From a checkpoint of a small transformer trained on Wikipedia.
Size: 9 layers, width 768, 6 heads of 128, MLP 3840 tanh GELU, vocabulary 13170, 85.3M parameters.
MLP neurons of a small language model. Each row is named by its layer, matrix (up: input weights; down: output weights) and neuron, and shows model dimensions 80-207. Each number is 128 + 24 x the weight over its row's rms, rounded and kept within 0 to 255.
After each neuron's rows, "fires on" lists the tokens most often at its 100 highest values on Wikipedia text that the model never trained on.

L4.up3258 [106 152 135 155 156 173 170  95  91 134 127 131 135 126 110 112 128 140 140 133 145 107 142 103 123 162 125 113 108 139  92 128 157 127 103 136 108 121  99 140 137 135 111 118  86 172 153  98 116 139 158 100 171 127 176 132 129 139 112 109 112  81  58 138 144  79 148  85 129  89  90 140 140 139 110 100 109 131  74 116 169 138  94 123  96 114 108 105 135 104 112 171 159 138 154 137 101 101 104 140 123 162 128 124  77 130 117 113  97 154 139 141 119 105 116  78 159 149 133 115  92 137 130 122  95  86 129 174]
L4.down3258 [126 132  82 121 149 128 134 147 118 115 121 111 131 139 118 131 137 119 124 166 136 135 160 125 130 150 187  91 137 123 117 119  94 124 105  93 126 126 183 104 105 115 162 156  85 140 104 111 110 132 102 147 122 157 122 130 175 151 142 123 116 136 135 112 110 127 122 113 164 172 152 152 173 147 174 107 124 124 156 134 140 129 145 112 127 148 153 115 135 156 123 148  92 148 111 153 115 160 118 105 169 117 148 172 125 136 129 133 130 137 180 105 140 135 107 106 102 118 106 147 162  78 106 127 120 116 144 131]
fires on: " and", "i", " that", "ach", "il", "h"

L4.up1747 [ 95 128 116 114 124 118 152  96  93 152 103 158  82 138 134 114  87 112 154 153 117 119  82 130 134 155 123 129 168 166 114 125 129 152 119 116 151 111 161 132 153 134 116 125 155 134  95 127 162 155 131 149 163 122 171 179 124 154 153 138 136 123 149 129 134 124 167  65 112 105 136 151 132 126  99 117 149 172 149 124 109 100 110 145 105 161  81  74 125 138  75 114 141 122 122 141  93 126  91 117 120 138 125 121 123 151 152 127 106 140 102 157 121 126 138 140 141 121 165 107 211 111 172 152  91 125 134 171]
L4.down1747 [117 125 114 148 142 155 136 101 150 100 112 133 117 130 132  95 144 150 107 169 124  99 135 157 138 116 123 141 149 156 105 145 146 152 157 105 165 154 124 132 142 120 117 150 172 145 169 129 126 110 124 136 130 122  88 128 147 186 197 136  94 123 157 130 114 143 130 102 125 113 141 106 181 164 124 165 117 164 131 129 104 134 118 153 143 166 137 125  94 113 136 139 114 130 116 123  96  73 118  73 130 135 128 126 127 142  93 161 114 164 117 168 102 137 121 117 142 124 127 131 153 136 150 156 124 106 120 189]
fires on: " N", " P", " M", "n", " of"

L4.up1653 [132 132 151 146 132 132  90 118 130 138 158 152 105 108 141 137 112 133 104 119 162 143 100  95 112  97 115 110 127 161  96 103 125 150 111 171 141 165 146 135  96 176 168 118 136  90 100 120 129 116 147 152 112 133 171 125 129 138 134 152 108 153 155  82 131 118 147  90 183  93 117 124 112 109 115 127 135 102 138 106 105 103  92 129  99 133 127 140 136 128 123 153 126  89  90 143 188 124 106 140 124 154 137 116  99 148 131  94 161 155 115 149 148 169 115 129 168 135 160 142 112 111 125 172 160  95 124 180]
L4.down1653 [139 114 163 109 124 154 128  85 124 189 122 156  86  74 113  97 115 131 103 111 133 143 146 109 105 126 115 110 102 116 180 125 144 170 158 150  68 152 143 154 110  84 113 115 123 160 137 116 119 123 135 116 141 109 150 143 133 143 120 167 119 175 109 122 120 115 169 105 103 155  74 137 102 149 132 132 121 130  87 135 152 110 149  66 135 127 104  90 115 116 123 146  70 132 124 176 102 116 125 112 154 132 115  99 115 117 151 142 121 130 151 101 127 123 142 160 115 151 161  93 130 140 121 122 135 111 169 145]
fires on: "p", "r", ".", "w", "il"

L4.up3487 [120 108 134 108  91 118 131 142 150 171 133 115 172 122  98 128 141 142 135 145 145 122 113  80 145 153 107 129 148 125 110 134 105 118 136  99 148 111  98 151 131 108 148 136 121 160 127 129 117 164  95 118 175 106 137 112 160 184 149 161 132 103 101 142 140 112 112 119 115  94 165 102 143 145 108 102 157  79 120  84 104  86 129 107 102 125  96 151 127 133 127 129 106 120  94 144 129 168 100  94 170 149 157 119 170 153 112 171 110 118  98 114 118 147 169 105 182 111 136 133 109 124 106 119 122 107 122 149]
L4.down3487 [101 136 132 123 180 130 137 112 122 132  98 121 153 118 162 139 169  95 159 145 144 136 125 153 129 131 152  60 141 129 150  90 104 129 130 150 126 118 120  91 112 132 112 123 184 134 115 117 118 150 131 115 108 142 140 138 111 144 150 154 116 136 194 132 134 165 160 159 142 149 125 116 115 129 135 101 142 151 107 109 151 123 121 144 117 153 177 128 133  82 140 105 113 156 113 151 123 141 128 143 106  90  86 142 137 123  83  98 130 153 104 118 142 109 166 138 146 131 161 121 135 112  98 173 143 128 106 121]
fires on: " for", " of", "im", "is", " at"

L4.up2188 [104 123 168 150 156 157 108 129 121 121 146 118  99 111 132 108 133 126 136 119 108 145 121 112 125 134 109 157  91 116 120 137 108 134 117 129 180 112 112 101 137 131 146 164  89 118 118  88 118 126 113 140 122 100 159 108 138 115 165 182 123 145 112 110  87 110 159 159 146 125 163 122 132 119 141 139 139 101 134 172 149 125 152 116  90 153 120 116 129 101 121 154 116 129 145 113 151 133 110 123 140 191 125 156 110 120 126 158  87 119 100 101 141 102  87 138 138 106 143 137  97 136 137  96 125 136 111 140]
L4.down2188 [ 78 121 111 155 136 106 102 122 112 170 119 112 104 109 127 133 132 137 121 100 173 146 128 158 107 133 131 143 111 160 131 136 108  96  89 115  93  89 115 155 133 105 146 111 143 134 113 151 150 122 121 130 125  92 140  79 160 161 127 108 136 126 103 117 135 159 140 139 148 110 103 142 164 165 121 135 136 145 165  88 170 149 159 148 163 184 119 111 137 153 163 126 100 141 138 137 104 147 138 103 130 120 106 137 144 128 154 126 105 135 154 109 131 136 148  88 153  77 120 123 153 112 124 116 107  88 109 123]
fires on: ",", " on", ")", " Texas", " States", ".,"

L4.up3598 [121 111  93 144 144 144 135 117 143 113 125 129 138 132  84 154  94 110 139 114 122 104 132 150 147 102  78 138 149 138 129 128 121 181 150 121  97 105 132 159  99 112 141  76 133  93 108 132 135 108 116 128  82 142 116 123 158 134 144 126 136 100 154 127 108 102 156 167 121 139 140 100 149 119 135 123 118 119 137 159 124  88 160 165 122 132 149 134 147 118 147 142 128 113 128 113 117 156 151 113 106 117 120 138  67 156 132  82 117 136  81 130 110 116 155 135 188 114 116 149 141 101 132 125 128 135  44 105]
L4.down3598 [117 181 122 121 153 137 117 158 184  98 163 104 103 132 141 131 134 104 128 113 129 125 151 147 120 135 153 130 131 119 113 103  60 135 140 123 154  98 119 125 116 142 161 126  96 113 114 117  89 115 147 134 118 154 138  93 128 154 116 126 106 122 126 147  83 125 128 169 155 108 112 145 118 172 154 105 166 114 156 115 129 135 145 141 121 153 104 111 132 103 108 140 147 151  87 133 132 124 137 155 127 146 126 122 131 170  99 144 100 128 166 131 148 122 131 124 103 129 140 125 132 120 127 132 153 171  80 125]
fires on: " |", "iv", "'s", " same", "'"

L4.up2546 [ 91 122  93 180 112 126 125 121 145  93 104  92 132 110 127 106 192 103 138 133 116 121 109 153 127 153 128 120 100 123 109  89 107 129 114  98 123 138 131 155  99 139 144 151 113 145 116  87  98 142 130 172 103 134 152 127 122  89 132 175 140 134 158 158 105  94 116 128  76 116 127 142 145 154 128 142 145 136 119 138 145  74  99 128 122 108 107 126  91 152 147 128 140 143 147 122 144 105 124 127 129 132 140  89 112 146 134 133 146  67 172 100 168 149 108 120 152 150 101 126 174 108 129  96 113 134 111  75]
L4.down2546 [137  97 133 120 119 124 112  90 145  89 126 138 129 117  94 200 143 152 132 104 153 101 129 129 108 132 159 125 211 135 149 140  99 160 151 157 140 151 151  98 153 119 142 153 144 115 119 124 121 108 144 123 101 140 117 168 152  68  80 112 145  89 104 150  85 101 111 138 164 141 117 121 133 128 118 117 103  95 127 120 120 110 121 129 141 176 110 134 139  97 129 110 144 141 120 116 138 127 136 100 134 162 164 109 122 152  76 131 135 117 133 119 146 110 115 150 115 118 146 145 117 124 137 145 130 127 126 111]
fires on: "'", "ch", " such", " rec", " comp", " a"

L4.up431 [147 100 173 165 135 100 128 123 140 127 152 128 128 147  85 174 132 112 124 165  88  85 144 117 123 130  95 153 113 115 143 140 113 111 163 112 114 137 164 122 158 155 124 164 130 101 121 117 173 161 101 100 110 131 173  93 151 141 126 107 144  84 175 104 105 125 121 162 107 108 195 152 136 109 101 136 111 137 120 124 100 117 133 145 132  77 143 106 127 104  93  99 167 102 109 132 163 145 133 102 106 121  91 137 118 114 122 161 172 112  93 117 128 152 176 112 124  96 110 107 150  99 132 138 112 150 127 143]
L4.down431 [179 132  91 106  98 139 147 133 167 148 134 149  98  93 122  98 118 115 168 131 107 120 167 119 147 115 159 129 137  94 111 117 120 118 114 151 139 131 117 125 143 145 112 129 164 127 135 139 122 125 133 119  62 159 112 115 131 131  93 135 111 117 162 139 120  85 131 126 147 119 141 111 138 109  78 112 132 105 117 140 133 150 111 127 126 145 114 125 145 116 138 121 102 126 126 130 159 134  60 136 139  86 157 128 136 108  90 112 140 170 165 119  89 109 148 103 122 130 148 112 153  86 133 144 123 141 138 129]
fires on: "er", "in", "0", " 2010", "ov"

L4.up3593 [127 121 143 143 126 154 135  96  97 115 161 154 120 115  66 102 152 134 133 117 112 143 122 166 152 113 147 145 111  83 133 152 149  55 149 127 170 105 144 134 164  86 132 138 124  96 138 131 130  93 167  90 150 132 156 109 100  90 128 132 116 135 151  90 136 132 141 124 114 155 110 160 114 117 136 145 123 110  92 109 129 134  99 173 112 121 130 120 118  85 117 103 112 141 152 136 134 152 163 129 152 128 157 148 136 136 121 131  92  98 150 151 128 137 127 131 124 104 110 114 111 125 140 174 104 151 140  95]
L4.down3593 [138  68 155 105 129  89 141 166 173 110 142  96  99 160  71 144 113 127 126 112 140 119 130 143 119 132 163 176 135  61 134 147 162  97 112 144 122 143 140  88 104 115 119 144 182 101 136 112 116 109 157 111 154 116 161 141 152 160 167 106 166 124 123 111 103 159 169 127 148 164 113 120 164 133 144 108 155 134  90 150 139 130 125 141 123 132 100 167 127 109 118  97 140 160 133 175 134 138 125 138 108 140 156 167 195 150 117 128  86 159 120 157 120 111 112 129 137  97 123 147 148 127 125 121 115 114 140 111]
fires on: "000", " such", "00", " million", " m"

L4.up2612 [105  96 118 140 120 122 100 156 105 103 104 107 138 159 149 108 106  66 125  95 148 150 170 129  89  92 102 125 103 140 134 123 143 155 142 113  86 124 146 111 111 137 148 111 113 104 124 106 134 123 128 128 154 105 110 139 134 130 106 133  88 136 103 134 163 137 110 125 126 140 148 143 193 136 145 137 143  91 144 148 115 121 128 104 107 117  83  90 140 138 166 135 141 139 116 124 131 122 104 104 134 175 135 118  79 100 157 112 168 103 109 157 118 141 142 125 137 125  97 109 151 125 143 145 129 106 145 109]
L4.down2612 [125 120 158 108 121 142 128 171 172 140 113 138 101 132 119 112 104 101 118 136 182 142 131 112 131 150 135 118 130 111 107 130 138 169 144 106 117 109 126 122 154 123 124 140  87 100 127 127 156 106 112 181 131 145 139 109  94 101  70 114 159 184 137 134 130  87 106 166 127 109 117 132 125 163 129 135 120 143 104  94 113 109 105 100 115 126  90 130 133 129 139  98 110 116 106 142 145 114 119 178 133 123  98 131 129  99 123 123 131 128 103 128 131 139 152  99 148 111 147 113 148 108 145  88 130 139 137 132]
fires on: "r", "as", " Jr", " Joseph", " following", "ard"

L4.up1953 [147  87 109 101 164  89  90 147 153 103 107  85 173 117 111 146 139 106 132 118 152 125 159 127 134 152 109 120 126 119  89 101 152 101  97 145 150 115 102 170 109 119  90 150 115 102 166 125 140 150 137 158 116 121 110 106 112 113 148 146 111 121  95  99 135 159 151 154 148 142 134 134 113  84 109 125 129  99 126 163  91 119  85 107 115 157 134 131 111 138 127 142 137  93 100 113 149 114 173  97 127 117 109  85 148  86 124 120 130  92 151 116 132 100 124 131 165 117 138 162 109 134 109 101 131 162 164 168]
L4.down1953 [112 120 115 131 117 135 105 133 106 112 158 119 109 125 172 121 130 111  99  97 130 181 103 122 111 116 116 157 112 113 149 143 128 147 164 117 142 167 132 163 137 126 109 146  96 144 148 126 141 123 146 167 119 130  90 153 131 148 159 145 115 140 124 159 101 139 114 108 133 165 119  90 114 137 144 159 157 136 157 168 110 172 153 126  90 136 121 144 111 141  98 154 168 137 133 110 121 109 130 135 114 167 119 118  98 119 129 177 153 174 136 133 134 111 157  98 146 124 125 176 162  88 120 149 142 137 110 107]
fires on: "im", "is", "y", " Night", "us", "o"

L4.up513 [157  93 141 113  78 120 106  86 126 123 139 130 101  90 116 131 133 140 134 117  68 125 154 129 147 147 143 156 114 107 150  99 127 115 138 105 112 118 130 114 162 103  87 160 108 171 111 126 107 130 130 107 113 118 132 104 127 169 135 130 134 121 129 115 112 130 148  93 131 154  87 157 128 144 110 121  93 114  97 121 155 116  98 183 141 125 121 136  80 144 114 159 146 122 152 151 109 149 132 109 123 135 124 101 158  95 120  91 134 161 171 103 146  98 153 158 168  99  81 128 128 157 114 112 138 103 121 133]
L4.down513 [129 152  91 111 105 117 118 145 169 146 145 144 189 128 110 137 133 124  67 139 180  91 100  95 128 121  84 128 155 119 136 150 107 131 113 143 159 131 140  86 139 171 122 128 142 118  88 144 128 170 100 146 133 120 150 134 123 135 133 117 170  97 101 146 136 149 110 131 151  96  93 109 121 173  99 148 141 130 116 153  97 112  92 168 143 134 109 117 152 141 107 142 119 108 102 104 147  78 141 102 133 118 109 107 120 135  84 146 135 162  99 109 154 115 111 124 130 166 121 137 129 117 115 122 158  95 145  97]
fires on: "-", ")", "\"", "=="

L4.up2009 [140 123 120 159 129 110 156  81 151 171 136 104 155 160 117 156 121 144 155  89 124 123 118 170 105 158 138 135 134 144 130  91  91  94 143 164 155 124 129  80 179  73 147 136 106 139 133 113 148 106 135 121 142 132 127 136 123 102  95 118 151 151 130  78 178 129 146 157  77 114 107 132 106 130 108 146 149 139 140 145 163 136 126 140 102 104 103 147 132 118 134 134 143 105 100 158 146 102 133 115 156 120 198 149 112 108 130  94  78 141 140  73 163 131 155 111 110 105 126 100 109 126 155 151 104 118 146 156]
L4.down2009 [105 165  95 161 149 103 142 141 119 128  92 123 114 131 158 169  93 121 134 117 142 154  90 126 165 143 179 134 137 108 157 139 125 127 114 130 132 133 118 122 131  58 154 130 127 143 142 132 154 110 104 140  86 132 154 117 143 159 125 136 102 146 139 121 138 163 113 117 119  97 139 154 130 122 122 171  89 133 133 118 139 149 120 147 106 104 125 128  56 109 107 100  96  82 148 146 127  87 117  97 171 115 162 170 143 107 133 155 126 155 187 103 106 128 157 141 117 145 144 169 107 100 152 139 136 154 117 161]
fires on: " d", "I", " I", "it", " to", "y"